{
  "hidden_size": 576,
  "head_dim": 32,
  "attn_scale": 0.177,
  "extras": ["capped logits"],
  "init_std_up": 0.0159,
  "optimizer": "muon_variant",
  "learning_rate": 0.00945,
  "max_grad_norm": 1.0,
  "schedule": "wsd",
  "max_seq_len": 1024,
  "train_tokens": 941900000,
  "dataset": "wikipedia_en"
}
MLP neurons of a small language model. Each row is named by its layer, matrix (gate and up: input weights; down: output weights) and neuron, and shows model dimensions 80-335. Each number is 128 + 24 x the weight over its row's rms, rounded and kept within 0 to 255. Numbers have three digits each. A neuron's up and down rows have the sign that makes its largest values positive.
Before each neuron's rows, "fires on" lists the tokens most often at its 100 highest values on Wikipedia text that the model never trained on; "fires in" lists the words (lower case) most often at its 100 highest values on Wikipedia text that the model never trained on. A number after a token or word is its count.

fires on: " made" 18, " make" 11, " making" 10, " built" 7, " sent" 5, " did" 5
fires in: "made" 18, "making" 12, "make" 11, "built" 7, "did" 5
L5.gate56:152128138173145100157145114150098140107153114137115093098122150144119126150095137120149111143111122078172119126118106115117103125108123166125076118163111132109117169120136157096088098108116112097124088138087123160160091132142100129136097119152112173143117124164099127133110113119113098163143111087105142121129116127133110148117137150151148123136107140149151169106153145128137147181107133104096128080119123124146143117133044146104147109126143146127103147104142092152093177081124108122152136164147149145115114184154126173139135114146195175130095100123126141157133149140093130154157115161095129134091149148131159153181127140182162135129056121107120120148160152142174135119107146081108102165149145133157161142150114167103093106104105086139100111138149083123122159150092093
L5.up56:124137112150119125149143116152104128177135157116124084118110126128143092175106122126133166136091125112096110120125081138118090093064168111128113139117121178092134143110134121072143118113115109095125136119113146133114115130134140141138128121115106126127133122155138162102117117111103144184142130115103142151089139130149105141096133106125131155179130156093109121083146133104112136112128162194068119113109118119133132112078167140109104130163153149134065137091128098115148120132119082099130117134122103126134111118128124153128109158100165137124104113126141143109110146163116143155155134093088134112114133161124150152155148162148101108143044183142121088108113144149100143146119127105075097180157127144116113136093096145148097107147120119075126109121141106141172143122099124
L5.down56:081136108135130153164116127116114124129084094093146108105133098166123152155122153132114135110127126151120148104087088127161085106130153110087153063153109132143128127116105126113099120137126116129157131121122139179106102090107108093024130125120115113155090149149110144107116115136134123181101137156121118122138112163118140180111168172107124174166100089157095118110147125102154141136150137110144187178101111152124102111117112098110142141142113140119135120147097123109150174094150096123170149146098131118112089100124127154093129151104106129168129091144135096096117154122093175117107192131089122078117114122133180107122125098142149113144112182125139141146111157155080149113130095132148109119162134143122121096116144141126129129138147150096164131127135125153151135121131088

fires on: " he" 34, " is" 10, " were" 5, " not" 5
fires in: "he" 33, "is" 10, "were" 5, "not" 5
L7.gate259:107129153093111172120121103110082148149151136145121122119160105104119122158141090164159124109100141148103109072182123148102118113116108124136141103127153134109147133177132130099127125121132144143130129114137165138125116159111110150132136148130129120118124133124170154112132134124128106125120097119103126093155112123114097188089119156120109145119083143115100142121136133144124071120142108073146122119091110068083120138113125147163102128150118143196130123123114070143168129137095124129182123098138125122099125128136176080127125143120127101139154139086185161142116091156098080111088145126095133119147166135133116172181146138112134124123140146124160147147106176172160120125116168150156133096163135168135134113135100120145130128122126118169100109117167175132131151112092078
L7.up259:133144111142101134124158085103090149117125115141140151128177130171120134163144109125114099085150138146110123131154086133087125173150077121159112131128164118142115158131127135115156142127124161133143108101063150141160099116131099121160109130163119105125108091184123168111144100130166127151117097137163116110112139120130109160133128128161161099130103160144119129124141152123108137152113102088163123155113152119126155169123134160162153156136130124153135130116156086118125111090176116151121079123096130126105132098140150139176099094105123099146140132108157122162157133162149115161126130115089087160156105145105094140110114076055119116176120076152114145124125176144122115138098142111134112150132176161133144164126144138084127139134141143141124126115165111141144128166157123
L7.down259:095098127144103160087144102147114133112130141153128118098141124094114129135095118090113127081141142122137147146099123117129116104150093121131153079132117148102158121154132121168106077130132089164149139125121132148106139150103126107121114133118154179113125119145120093135108093104117116140125118132122149150173154131106143117106130160135085108115126124093143119138097110107158104123140187000140102122105111139143153124124093104131165137121118155094134138164124098087135151120129140170132125134182147107133191118078112134116143110135145147133100120146170155147135137093123130164139097131126140153107126102073119109146141102148141139093133134124143146081142148140156096133093144111148102122124136158124135107152141113135096042123100120097145093127129168140169116162145094

fires on: " with" 51, " located" 10, " spent" 5
fires in: "with" 56, "located" 10, "spent" 5
L7.gate404:086116121121134144103120110135129092126096145132130158113179141149148111167109132117173144146151135115153109108096092130161120155124149139116123122120149129150160178129184124098112109123135104095118155107136077138083104129126152109162106135109176146116111122128179122145130115127119161160123118094080087156151148091162098114120173117104169129160122150129148082155166113130139120153095133104129144133140110116139147136152165106115114092131140098145101178151101088111109129124080136130158130146120158112118131149060097111144104119161135153144130110125133085136143137126108137100120133106142123132117140127139096119143139117108118146121105127136103154172115125160164132154100112128122131122190112119163126129135111124075117103072135124169151134102143090089144109109153146
L7.up404:124129126113098157109164109109145108165112156149106087165123151121138104143127103101141176116132087087132100102074117137135136117131149141114115147072107089160135102109147124116115125126120140125137143121080123092083108159119139104121108146126139125125136169154146113125138149137127128165143114122140108143145134122090072091089129103137115137152158158126158140105179149127123143168117141077078114115137181146116133120143119119100120080197139145153096069116135100148160110121134115132147144128148074133175144112120122183159133096148150168154115109107111116165116124141139116123129110119121129064100149115147126134151156098142132115172138152138118135117140118124152145139120095139144149146117142109132176180087123101106105077096133138165126123143119137117127136119105096
L7.down404:146099130093151120112131138163127088133118114076131119119121129133125154179147141095131133122105127113136108127132108095139107099145137121143088115054149156126087138129097113144100088143136081120148119110101115116129120098130163101094124123145108132111125138083168146158130105122113131107176089161112141154123146136127120153102100131120144126134147129133142097119157151117153116136172087026132113131139120087129127115137191149123126089150132100146175119134078141106139118146112116110117138175092134127122172140112113137136123134107111124127191107140111132134134121181135113130094136159124134062120131121184152128133140130083150141116123114194148119145104140080134168144092138126138147135122126093124160098127106143121120142115141132182143124132129154121144114130112069

fires on: " with" 46, " had" 26, " and" 9, " have" 9
fires in: "with" 47, "had" 26, "and" 9, "have" 9
L5.gate579:100095120119075151103121168118159158116105179105089165135119091125128151105100158127128133148158120130176183110139142117107102154147137115155125108108183094151120141116144109135108155156095128112107153114187111177138157130095105119130134138131108110129076161141139104144120131158182106146117131111157141123112166130133144088087113171135162135132097174129142106130129137135138101170107152130137099114159108147101137107159131137104170155150120128147109140072099116145082130101126084187105101110143123153125138079083162140120139112132122171124117153102137131136107093105158152145097174119128100145106137145161109127129144180106128169123072127166135133137133093173104156130134113135125122136116094131161114148137135086074069134098129100116129126086169131120121122130116140
L5.up579:123095135114138146161148128125095145111124121110158100130131161083122155109110141146119129105137160136145109119145149175098151140103097099137123106103149158080105130131167107099130138123155112137128155135144074178118126140144128138107130158085163081100140139195145110116141147109125101160175168128092156132119129129133133152101134106119143153113084102135138124116109118159129088117112147118147162125164124126127130125149123181120098167152160076130093144114152148136070153102099116145100144105162160120144118095126118165082128130131127104152112079086165126126148158151129138086120155183092139122152171187126139154129131116096132159125122134107147098093139103156170135163072129138128147123128088097162117130092141109083182156126136115124115143129131111117156150109135127
L5.down579:095088145111114163114129091143166132162137121133080147106139104140124113146138124154158150149139098110169121123125122121137108164119144128150109133100147109155105126110125101099121117125162175187164153167111129161108126152117121118103134117115104091101091137126141138122095105130148178172108158168134097099155150174141094133120137116154141165112131114144156110171117163127171113098084120051128111138088127145071169102095150125120138135136094115140136140098083108116150121144176126127112096165122150098132131131150148107166142109135134149113140119154125130116128113124127125118142131127153121120121163127122127139152136147068146141142115149110161084131149095147138107075161088086158153158122120112101192140156141122087099093142127121144112105104166173121185158136138128

fires on: " in" 13, " was" 11, " a" 10, " an" 9, " is" 7, "8" 7
fires in: "in" 13, "was" 11, "a" 10, "an" 9, "is" 7, "running" 5
L4.gate288:161173118139134104137112145129095159148108177148083128134156111095095123122135104113111110140124137101144138165119138149082104169145072105117183143117133116092136142110076111143101123098139145143138128146076099144154111158111104115098149136154143121115129087138098133138100110182137125124192133141141102142111128128139118111122100145150138117110144135104108142129138117152159130162105161159154122127112106089086150127092119096176125130130141119113158127142144121148132132126091132131138144124147141106133153113099094125132099104132143150151139153122122122174117107103155141122142143122097117101121127112175168078173135183137156158139082121181108145138152189096103141106117112105145110128165159110142144107098149145109118136125122127122167126135122090142118120132147081
L4.up288:130086147140117142092102114134126125144149162149102117146117101166128126129138158143077168097144129123141122124163127159141123141156135118113115122119106121121083158159098125123126147095136101171157123150109122128098173132106159091106123114125117115121162158126147132153121128148142108172123143109145111118143105107177102166113148158124104063092135098126131158192142096147158151105127124142106149160133127127133179107062127108152108111105127143110107136106152130141123111117101135109123118100170117119093150151137135129223127094133101108105130098123168114099105180149132100137130111079153151092116131141110118145126132204138144137125128133145079159134163137142162163111148174148140123156132118137160123083127113131127115149125124132156133104137119140137086092083116145
L4.down288:129126092138113158122159128121087142132150123094123137155139089156106175163131115071104123171173163112108117167096126100114117139117119133155145130157123127086131130075125132135087133139144130115139133148149095140170123110124154123135091098167173111106092127137072154169130130126113115158098143137088141127115151107140157083122102129137124143153141157095061149132088143136110178124122072121144142110114169156087126126163191125123113119108178132121091140099138083114115097144122159104144108110122140091109114119133136104163121140149123127133111134082114103150152126111139109183144143126162120072095113155087118155165123128157113149152145134109131094144148128088083140146109122145164121117127098109142125103126154131114119121168165148144134137122119115141081130091158125

fires on: " by" 28, " from" 17, " with" 17, " against" 6, "with" 6
fires in: "by" 30, "with" 23, "from" 17, "against" 6, "to" 5, "at" 5
L4.gate1006:134127125122126089137187136073119135112075152156137117124152117127162150122070157135152130098144079154099099132130115139123130161134131150122124172077151107104127142082143124152130158117121103124132092115093163134103119134137082071109103141117124153117135135139090124063154109123092096145187133103126129108138130128093121106167153125080149127170145171126088147123176133089128131102116134126091152115135157096135117159131140099154149141150134177099067126160158166119122132110139094137101138114182148198147173120114106154127161096074061122118090122158087116150111118109103106141149119121113140134111127125111113158113119160085106096154178127149134104160131149158105141136143145120103096127121143111087164153135085150128115127102137165126131127135154172108118199168149112
L4.up1006:149092110081113114136202160117141156112085187129122165130152173144088108100070142127138144171112097119097092135106124153171137077108151087096103143136086082127120101109151145133093161104139149113134141118063155152121136151113147115138119142106124137098116152148098102102133100151103164135154117121105089151144158106107104121152079140090151136125114095129082194134162143092120124096117142149134149133139117128165090131149130146149133157155163108122119146140150166117115132131137132131111133086162170181138163153143143134115116081066084124151115113151075121131127101111104124129135185167138081131133126162098122152147099159124115162172114155177122096166152165123135185156133104129108156118118113118125130147121118135109110142128130111102132134170113124136148155146089151
L4.down1006:130142084123118147111173113111172105134124123143131117123124150116158157127140108126119131148126129153113104115141148079117145096129120155128143138000141141160068129122120127162138111138116115149134181123091118119096106131104115145112108151113123117109137147119127110160164120108087120088142125136087129143133121139130112106120130131137133138135071086109124120142168119141118172103132136034103135114107085135165151129165071097102159144168109144190107155112160162132144087141122150255140101155135114154109145143103116108122123115130147167140144164154107113110149144111086154103138152133145160119146083124137123096135152163120109099117168101129128104135126155113126124126161117147108132136130121125078143098137127111138135136133161129125154130153088124094103123130096108

fires on: " with" 51, " a" 11, " making" 6
fires in: "with" 52, "a" 11, "making" 6
L5.gate541:112120162141135180134146138170140125109093102143152114164161177102133080147148138099157141127133148075128147124130074128129113135106165119083104104144108086104134143130148149115100136116124124115148113114061099113133072155138159085156148129140123131138096131130152124150153158147168134126143128126127157154094150167122115151113118118113078134127099147085116143117162145125113142105119111163158164164159146147175118131121129124105125133130142100150129143115103149123171126109152066099157115153162110108158095100120106123157131115142119129124150121094119111138144115109053117158147111127104144162112124136179125123114117128121130139110121120133134141144152114155082156120091146125150151138135154181117160119120090156102102140122098148147153088097141103101128151128107164
L5.up541:125122085154113130170137129149128132107095134137107102173173127143149159108145087154131121110104142104107102130135129128178091131118159099114111116101125104069127109131132124122106160129145125107116125152099100100089130139101165113168151130133118127135126149131111127106129109135135140149130138143156117139143180137069116067143148157144108137130075171154090083160134111143110148139080095108129165179137155132178159165143136159112118075102123141118110125093131092111149149143154101150135128152163124135158151117086143172132143088169123108154129099089153124147119147074118144127164113136120100121106134107152091133185119119162160172071137106119131140106131155112195136127190114124137151145153065124121146149142103110108142161121148136145140148138146099136135160111095137
L5.down541:112117135135118147099141130161104100097145131098144075150136121140187117141102141101114140108141124136124113171132137108140114170105195130106092127145138127133087130153111142084109077121136110125163120160093117165148128117128131154109136126115130096116115137144121129133157100134126162129118153125123104133140078188095121145166137121164150136161090119160117115165117128123173148137120125091145128149139104107131134132106110128106134110100123132152123126079131102070130091085136081127125172112140178130154136128105186151110133144160165136150158086140177125113125145154153083130148139164146109110138085154166122123147101137100136142109097147096120072112133087126138113129123124096112150157144093135153151135124130126149118150116130117129132100103158151111123148162118125

fires on: " in" 16, " with" 15, " by" 9, " through" 8, "en" 7, " via" 5
fires in: "in" 16, "with" 15, "by" 9, "through" 8, "via" 5
L4.gate639:118145154110136107103138159087148074134169147079105119135120115123113140137128114106089162160144084100129135130105153104177135112162140122127114121116106151115126133092139129092116200128146110123081133163116119094095122156116110151085127170085118123116118105121098119145135166150163114166132132126102094096103143107157164128114149103124137103119104141118120079134188150136126119137196151110105122141124126137157137100188113079118114134135124140128150098089129162134157143099104112087154163173151182095129121138131151133099125114114146149167117163139158126116135130131119158164116127143114088159143118130125136134161105107114131099090108121106118153155138058148176137136157153114128150094141129121133106142087144092131167129118149116193112094173115166163114152160119143
L4.up639:131136126148111099110118117125113181153139141141139158151113099139129129129135153093172131100126083136138134134105134114141132091170098128084141116139108141116099100099103134148174188112109114128146110150128157084108099096142164141092132133127163146128115128136113099138131133101115148128145127119117103102119135150132137159160123121152118124103114119119209128147156137140121128162116174134157099136173122112180155108148109101130077139153122103143161154087163149137135139102092116116161142153166148093118107126098122145168118114147151116124118120097094126133118141101108112116110119126115099137137142124117136117090100145134107128073097119117170133135145102176122113145173132149135129116168156109098082134125118104166164111116123175114160099137128129135154143123112162
L4.down639:123124102170083111101082151169079139113146121109090112110131151146129097121135154159155100152073139128129138151175124158176135106154139087115104131119107117123145131126142138128126126146111136133166124133130096149093120121162124125141138141117092129130095153121144111135110145171118164101149161160086120157126095124131149122124139136100119117102121122124169119132120097148120163135136079100159110097120087106131202105106127162146146126160123088144147096111158147150139165130136107137148122150124178120106117120118134169097127130095127179148159145097061108157130115149099125107189149157187116115137146137126145114133141149107131178116153110142155107125110117109163103122125082156111109118146116103084138136120110146143181159091156155126149159150150107117157119112092069

fires on: " was" 19, " did" 17, " could" 11, " may" 10, " is" 6, " should" 5
fires in: "was" 19, "did" 17, "may" 10, "could" 9, "is" 6, "should" 5
L7.gate137:126139133148134103103135127109115151121097125107123105153142187112141142138082109123127118108133161103140156088215173137119107109143100072147097108124124127146118123145126106134135112134095071127138125122121147144085134111117143149099109130171143120140113116112103082144108126135145131125168116164126114126159101144091146145098124124140123103127146168176120117165172130117129114128166112094144112109130172109179109105093109101093072128112127112130085107076102147110145131150081157129152150125137083135108133106161182160134095083139129117109109118146132098193135126170125149127106096128112122161124146108151154163151181127124124135156123171144113106131134128110134106120119108125139126151125088142121117102163091111105151139125122138130118109148152107087092111161125115
L7.up137:142138097128145135107116118094157118130125115161173137124160139113108148129130123188129103130105117120139126154111133121117135139106164096131118152122116134089116143132092164105117137079112143120107167117108130134121132142145107105114123142120152160165090116148119128132159143096139098148130119126072115137108107106143170118156130147134150173140137129163131155102171123214105149121134149083134114121145133102145108116101106125148152109119147114166134150147131162112139116130128137160157150157156115105164159147158138163136101099095117116102085114143146180145110096205115133123137098115118112198130149155133145151119116149081146094132137126130092137141161122111125104169118163139152080120155141132099168132117087146127167130125139151179128150091113162113130121139134124
L7.down137:113104124103117160127174094130137100123122124146115132128123137117096173092125167104127087149143135132136153154087125168142093156107109105114132107103133114128133129128141147128101098122106137172151142098095139123108111134125129086120104109106123148117105127130103106091095113146145135121155087154144125158141135109089151098107089132087147121088096147132114101119131109141075149167112179070120133127157089125139109126147139111124108130147153132200126137138145140127152146116129155135105099168145121176126134139160151116146089127157125134150078109125148110113103160155143106080135161071099147132100132114122158161119150114100120168123139100116141186110106180139123148098079106118151142124097101115125116128137110140173107168125149118184129113152156145113160128105122189

fires on: " and" 77, " only" 13
fires in: "and" 77, "only" 15
L7.gate809:130114114169107159091144135137109113121148131127132160113120115133173122210151144128127154135142102164109173134171111135103137085127135122154129099134128155125148109105123090093130160124152132157119179152185122130133087121146117141129141148140165105127149144137153122143140145108146120150157084114170132137136130133122141109126129064087184122141179112162134075145086152102124116170071115103119135151129139114087109096114139168108127110116137103128110162116109148142155122146134124135136115108127156140106132123128136139152133125080099114124166159120135126115147133130114133129126107168149159144112121131164143119160126148085111086122136096152091098165158119134160128133164131138134138117158111066152131143134131123130135106125106086176153161182122103127125141110146133
L7.up809:118096158132138169104140143108126117136110161156131140116109114145112133143138134147130157142134149122150133137099090137113121152138096114103117098147131108155108158149178083117133131150121151100104096151148081124151122118135134100100157110120131125131173087121165134133129102100112152096132141123131107130126065123123149140138131095117122136117155108119111086103108159140122128110148149119101181200129131154072127121120200100122093125139144141088126113156138137100110143110119148100150164125074116150150167168078145143115145113105113159167157123118141126131118065109133113168093163137132097155096117143141139114129142138113137120150073128118162128190150150105090145130146165114154142125132143049141131151152108142155125154161143108128123115113158134148168146130174112
L7.down809:136084079138110102139109132167142112118138136179110141110135097139121116122097125094130086106122118117111147123130076133129137146112144100148119125058142139131067093123102112097128160087177174118142107107139113113089120114169111160104109123108114074102090167123115106129090154107114141156083057129131106137144101142139084145135106138121132137120113150146097128136114105166118135149106119026157133134124139138103099137134111136172069148158166146158132143147135154141166126146140101156107104107127117080137129104125160129133083116101146074116102125132110130103099153160121134134137111116147158121100147123131131109147119116124120145139166100101119103155118156140100118160110131125157097145093129163124132111164103105154113135130135116149123097111175159143127129118143132

fires on: " was" 37, " been" 15, " were" 8, " is" 8, " being" 7, " be" 7
fires in: "was" 37, "been" 15, "being" 9, "were" 8, "is" 8, "be" 7
L7.gate265:096148100120095097086123154125171104094124124149125102117105152141177096137160114145133138100146122109143148121114106160090131144152139159103147145173157152090126152124134157140158162104123129119134129115077083109120181087074110104159133141116163108142132130151110125138142109162148119108128133117163091103160128132144088100113179136131075113134101127109162171131111106155121119142128124133114136105155146109093122130126100124156151139143150135154140114142089168136143106167155116152145154161123106078154116145147133113116136112147089146145141157124098153131120108155103126120154085110123164149150172095101110090099132105129126124093139137149124122101133152139147164108104138121104103127143119118159116102107143160129125135119111149186114103122117102135136182104154143
L7.up265:115135135106145096134153094155154093106138126113188124164122187159140129111150080158125125128144188108103118143129153187117135122143148134118112123082112159132130134155141127117101096132132121140130131119110136113140150070104094104119134124149115152136128148129109129173160094129161133114122100116187121167181116143118097141094115146129125098142119134109124150119113123142075135124134129090121143108087100142121151110118108115097098177095095129149164120159138130091105136149127135145143122122121122093109173136169139143122134100150114124150105168093135151115155140124113141133144103113125167126120120114120115141188135098109188132153143160132169123151165110111120139111136163134118084117135095115138173149114140110119133122083114169134115115113145132148113148118095118
L7.down265:109143114113094123135130114129140126153116131146167134114085165149128145108125133152116135120128138108122092137138131170121126156125139116141180101054119110148117163158142147150114098087128118173159112054146132129116128098138117131148143111125108127119170123090112131082121111085163132095113129171139148170124085148147148112117159193121104153117153165125116143140160089130122115144159115000177145076132098136142112113152088080148116085100098107160138134106161129072134095162095120137131153153108118161129131116153076138092141149139145134160110116152159135082106172170125143144122105098089145077116135126122096127146168130113123135110125145164140131160155189142147094139103149108134137137131121084141123120125120166110150178099122131135138107120096145137126123112137137

fires on: " are" 26, " is" 21, " was" 16, " were" 13, " be" 5, " being" 5
fires in: "are" 26, "is" 21, "was" 16, "were" 13, "be" 5, "being" 5
L5.gate672:132082115139104112124115105089188155160105123188101134128121159126147134118151116114132143084122114146157097126114154125102112088136115108189130084139163119139126081152118134175148139119151141151103106121117115106131174161127147115175117164092133136152141139149158134092116137142084092099113150123156140122056104107150160183124112113095157155125130159139153129122166122143144087148119117124180118124104116100126147148114102148128149157094094090143136160136118128164137124118140134054111132086130104103124134140161113111147133096153110099138182138122148099086117136130141144090153095109104148117132096115106106131103106118065126163158099137133151150107144106142144122142112152135119114135173149135142107168140107095147111131180134100137128109108168124116131139148134141
L5.up672:097092163170147162175132121139166119152068129134141121090135136141144133120090129173092112090145102135138087159108115100130135142160145118146125097161122155146101124145127115124126107095136179146146134133099143129129133115123111078136156149129105104082128157105167131125166132138092138147103110149105090158120130095149144146155129056136122127111083159109106146129126135133127108167145106116093126102140128113080132120140069128122082152139097162107146150131086100157123150097138155093168124154088101132127146158145144109118146113113111086131124123115144105122096098129137140096121130153164161156123116114106117134109114110096133135125096117170129136125143103139098098120096141106122124109174178142110096148118123138114170120137121105127124111136126186119131176157145103
L5.down672:129140118138063119109151106136100129179125091124146126128116141136146123151152105153171078094144126131103095161191161159137106091117136132122131104114147111142127161180131114135128116108100133129141137103110170156138138116088138108114110099116103157173089145117139119093102117132127143128131113130129106129119077104148127112093117084113091134102122107132155145123125103160076129128121116000135119120151131095111134115137135122083141106168129161121157082137096135131083156124117168080097145129119109113164106115127115105136154158143168160114163108132136087115087121111101197118120106121096137113158144096084145189139141145141146111134144156122152148119133153118139142129082140176089116130105156122113123136144116127099134140142127141145123121157105191091148121082150120

fires on: " made" 15, " taken" 11, " making" 9, " make" 8, " re" 8, " came" 7
fires in: "made" 15, "taken" 11, "making" 9, "make" 8, "came" 7, "died" 6
L5.gate1006:135061152186139120143104104101109107138139131152117096099105140089122104153115157149127141089125127123121124142125188136120119125092164151093147124117114127082125158135163110104124122122123134080118123128176132145163108101145157111116108112173122101153074139120150104086116141094146131168143066162173133174130141147169160169119130101129120109136152105132097129170141064132081155128096117099148138108132115106162123120128072123126145160130135113079157085167125125138144127117144096048126213129140175101161087127164116079124147143147119153089147142120097129110123130095098168152128117146135140120126138147130138122180086131142164161083135136147125117109203088134138122106132139121116184147122142133159107127081121125091119117158132138112122115110115120143182133120109110
L5.up1006:138123098127146175142125100125135128142157091114104148103116104150136149172107109139129142091160132167108140110177156129145112123117159143138135150134117092162132117117151150198126167151116171099139097113084158146149139116124139144148137135148147141140123104184142112142096107159179155150158127141118094140102111168141181138168122102144150142133139128136115136118145101129138114137116146098125134110108124125140109165084133135148158108101105138109116151106169105134124100085167167075111130113154131120122122176144133132141116138158134125130152101137149123104155125095116165110128147143115132150147109149128163110086087173111100119113154125092098135128135128120087128079080147151134119111186137101104157118087094089107124096145157177177155093122144106104149123114119111
L5.down1006:113113109118137107140129122164146137162101135122103096130119111146148117112105125159117151105143124110124118159095070161128125117094107150133145063157138138147130140159182127117117155099120163101154087105147107163096145109118173122116121110132114122111125116121099170161142119124169159167120133116126141131120107103119162096113110101099145156130166084130103152128082139158130159083154136115094148105097123111081135077143101152118086095110176106157090112137148123137064161118100099084168142118120130137148092156130111134157140156146149159116114100124159115173131104133145104141118102124120170134096113135123156129116122123138129124146125128049115149122123141167090164119131164091148129160078140133179100124111120115113107122175117119146118116113098148120159095151178097

fires on: " was" 30, " is" 28, "s" 13, " are" 8, "re" 5, "m" 4
fires in: "is" 30, "was" 29, "s" 13, "are" 10, "re" 4, "m" 4
L4.gate227:144121149111076158155133146129151110092109121133098144127158139153127123122096154148151145109142173151069099157160145129132096090145102130165077124113177111153134152153139122115135114109137168084160152095104109132142120127150120113123101128111131155136146096148141132117100145127113116163159143158098135148130163170106145098160132134148119157115116161125152089138108105126110125158151089095099087157154135093131050136128133176096118133139111132126145150124087130150169118162157162118139110180174088174145125117139158122120107120084139120109153117114116111138136141175135127099153088124085125142133167125122137167103105114120111128095121166091097132103145128138141136154093114156111095110173125151164159107134118159140109143129096131181153089149113144120127130135151114
L4.up227:159183145168065139112096123103145099129103140149121102110180190172121130161137153172101158076109116152103139115083165164104103123133119128152073153112146106132114092125126139109150136187135180101116102104122173112167107127154146128109125115094167103126135108133140134109148156144139119171102126157156093130118124167086130119112139129114132138138152145137113161118126119160066110140153135104135120157158120106129124138098084104138120154152095084115136131136078084135164107135138109108156154131156112145165129142142121141146125147128103115128155121136149121142150147146111106126122081155084148130158112105116113158096092129137092180149101141101150114174167117142127157109067120163146114120190117139157140130092085132149119100124135115152171094070120151111107141157116137
L4.down227:141129120124081122136123106138106078143130120092127140118154115157129153132098085141142112097143141158135089132147160189127132110159099117120133115061122111139126122160159143106096116123144164126193144088134142121126138128136149165135140098133123170155108180132104131136118121134162107133141105185124133148117130125133158133125119149145092118130116123154167097166116114135105112148080092000151094102128090124132097117119128102105162074114122131136144142153137135112127127139125148103105139143127126137092137133189132163116128147141130135121086153163117129132088142122131135088141100094104119155165179135106163134104126099147112126126142157124127106093138157113122123087126098132144097101112090157110136072126128138132166117091116109137175128116146190112108104175133158

fires on: " as" 19, " are" 18, " is" 17, " was" 12, " As" 6, " were" 5
fires in: "as" 27, "are" 18, "is" 17, "was" 12, "were" 5
L9.gate21:105106121149096119138181088129157123106114173117172116150121101135094153121132091141134125102113137090168121097159070139108112154154110066139146143141102136121094103148151137150135137126128109172145136094114107131125104163097131133116133141114162128139101112140168134178157143144165144152112134105143109178193147128178131106129105096118136144130121115154164126146105113113098171167113151138149119167181129121123164116119083124092137120125118166142132111145091124103080156129147140112121176177137132150089094111136095140136189148156129164150116100131095090116075185113121121140108116143092156104143116135132125130128100152134127136156113138148127087134156139128125132126101105166123070124119136112123113137121129165152129128129115176130131125067134140139102150130120119
L9.up21:164121149082183108148142083143164138106111096119114132167095147116135116121133140141114151130148208102126165160160109176131161131129155169118114161144106107087114110127126139121132110139172152115106139111153113149121182096139093126130125091126104118099124102146167114094124151097132096062102092154134148196142136142198156123149144124115132123137094121103149137085125116114148133114105115137123108112124100113083080145137136127104129125131100167142125147138143158135144128125164122134113139128085170125159131136160103123119158100113118152150144154123126137142094119136133080116114122129131160141116114118082122144122148133187102155131116182100160122112152134124126132167116113142148138151154166092126091091143104119104113115117146088108166113127118113078142141160134112
L9.down21:095150117115147108135119131141175168126094103136124101126103116165101109127187129114163119104148095098123101172097134123147120121144115127111105141111126147145098156120167142116111126093107127151164067126156121148131146072122111134125109115121148110143107152132174124123146088090133124134134117122091118090135160105142129102138121180130095122149155167114099161086145103103085114106127108000136084122146120159083146146106059089159110109150150131115106107131132140146119064132114118109135123149084137103109152102133101093136115155125164166143112113175168123113139117110102127091122109115120102123111077119127112129137144102143122130128098166134173144139095170115117118116097130111140142115112141162099145121138140115133117135121125137109139116126138125117107182150107136

fires on: " and" 99
fires in: "and" 99
L9.gate331:125139160125118131119150115165153118125153127103097176120106096105095077153110107120109142116121119170122118114106109096107073190134127085140140113128127146115150104107116106150113166122131175139103163157182103142142105159140144141138125174176123131095112125139132120148137129135127089097107177136113121128148081095128134064118133136170133140121141121141145127163128179130116146141123107135114155131142128118134155147130112118120153077152102125115062084135118137148173150136124134174110105115104099153114138168146107150106121097103111075131128129108097167159184086127163120110127164141083112151105151119125097121141138116107110126100138129155131093134132147113120147137119109147149153100161138128104129115140149121127135113144108096122109098132156135103134093129149114
L9.up331:103101146113110124143117134138069110174164145136136130083062161150146157112136143124137138155162178147147104111099095139098145121153151128172117106160132149163126101170129130161162117170094109129129108107157137113126101118101065171140138128154088093112107090138126114140113132180127102133086087142143165085117154154137135087112115170155109164131140170103127147117129120136108109124085105144131119137097133137164119127146117091149155133120118113131076117110107124081092169124172162130100156135143165163107152082091127113083129121143096140135129129101135149141143127088103126144114134144138120128109092151176138145128142150106157127110149136157155097093116119124104132122140166130173140155108148133104133150132129140117105122178150119099119095070139121124150130105093162
L9.down331:105104129111100073113129148171145128156146114128158139150139119107101162160141108151091120093123141127120111106147126161122140105115091080142171068182142169143105172089151097080131157100098171113087156134128140117107100143135132123084091144134119118110081135128109131134106120146128163160141146120131110137140135120124109134130165137109135129139129166126136138130134127118131123102135103035156135123129113115118119141123117122102117133114124159164190150168141127191135130143113143154168139137123113097156115156137108066151129118110147144116125126124154136126111142145129130140164114153159073125089167163125112130162115108126134115127166170091192115133111134155141133118142096124137095112153139159109155128120124100140121087163165135161097110113089154110128126143163107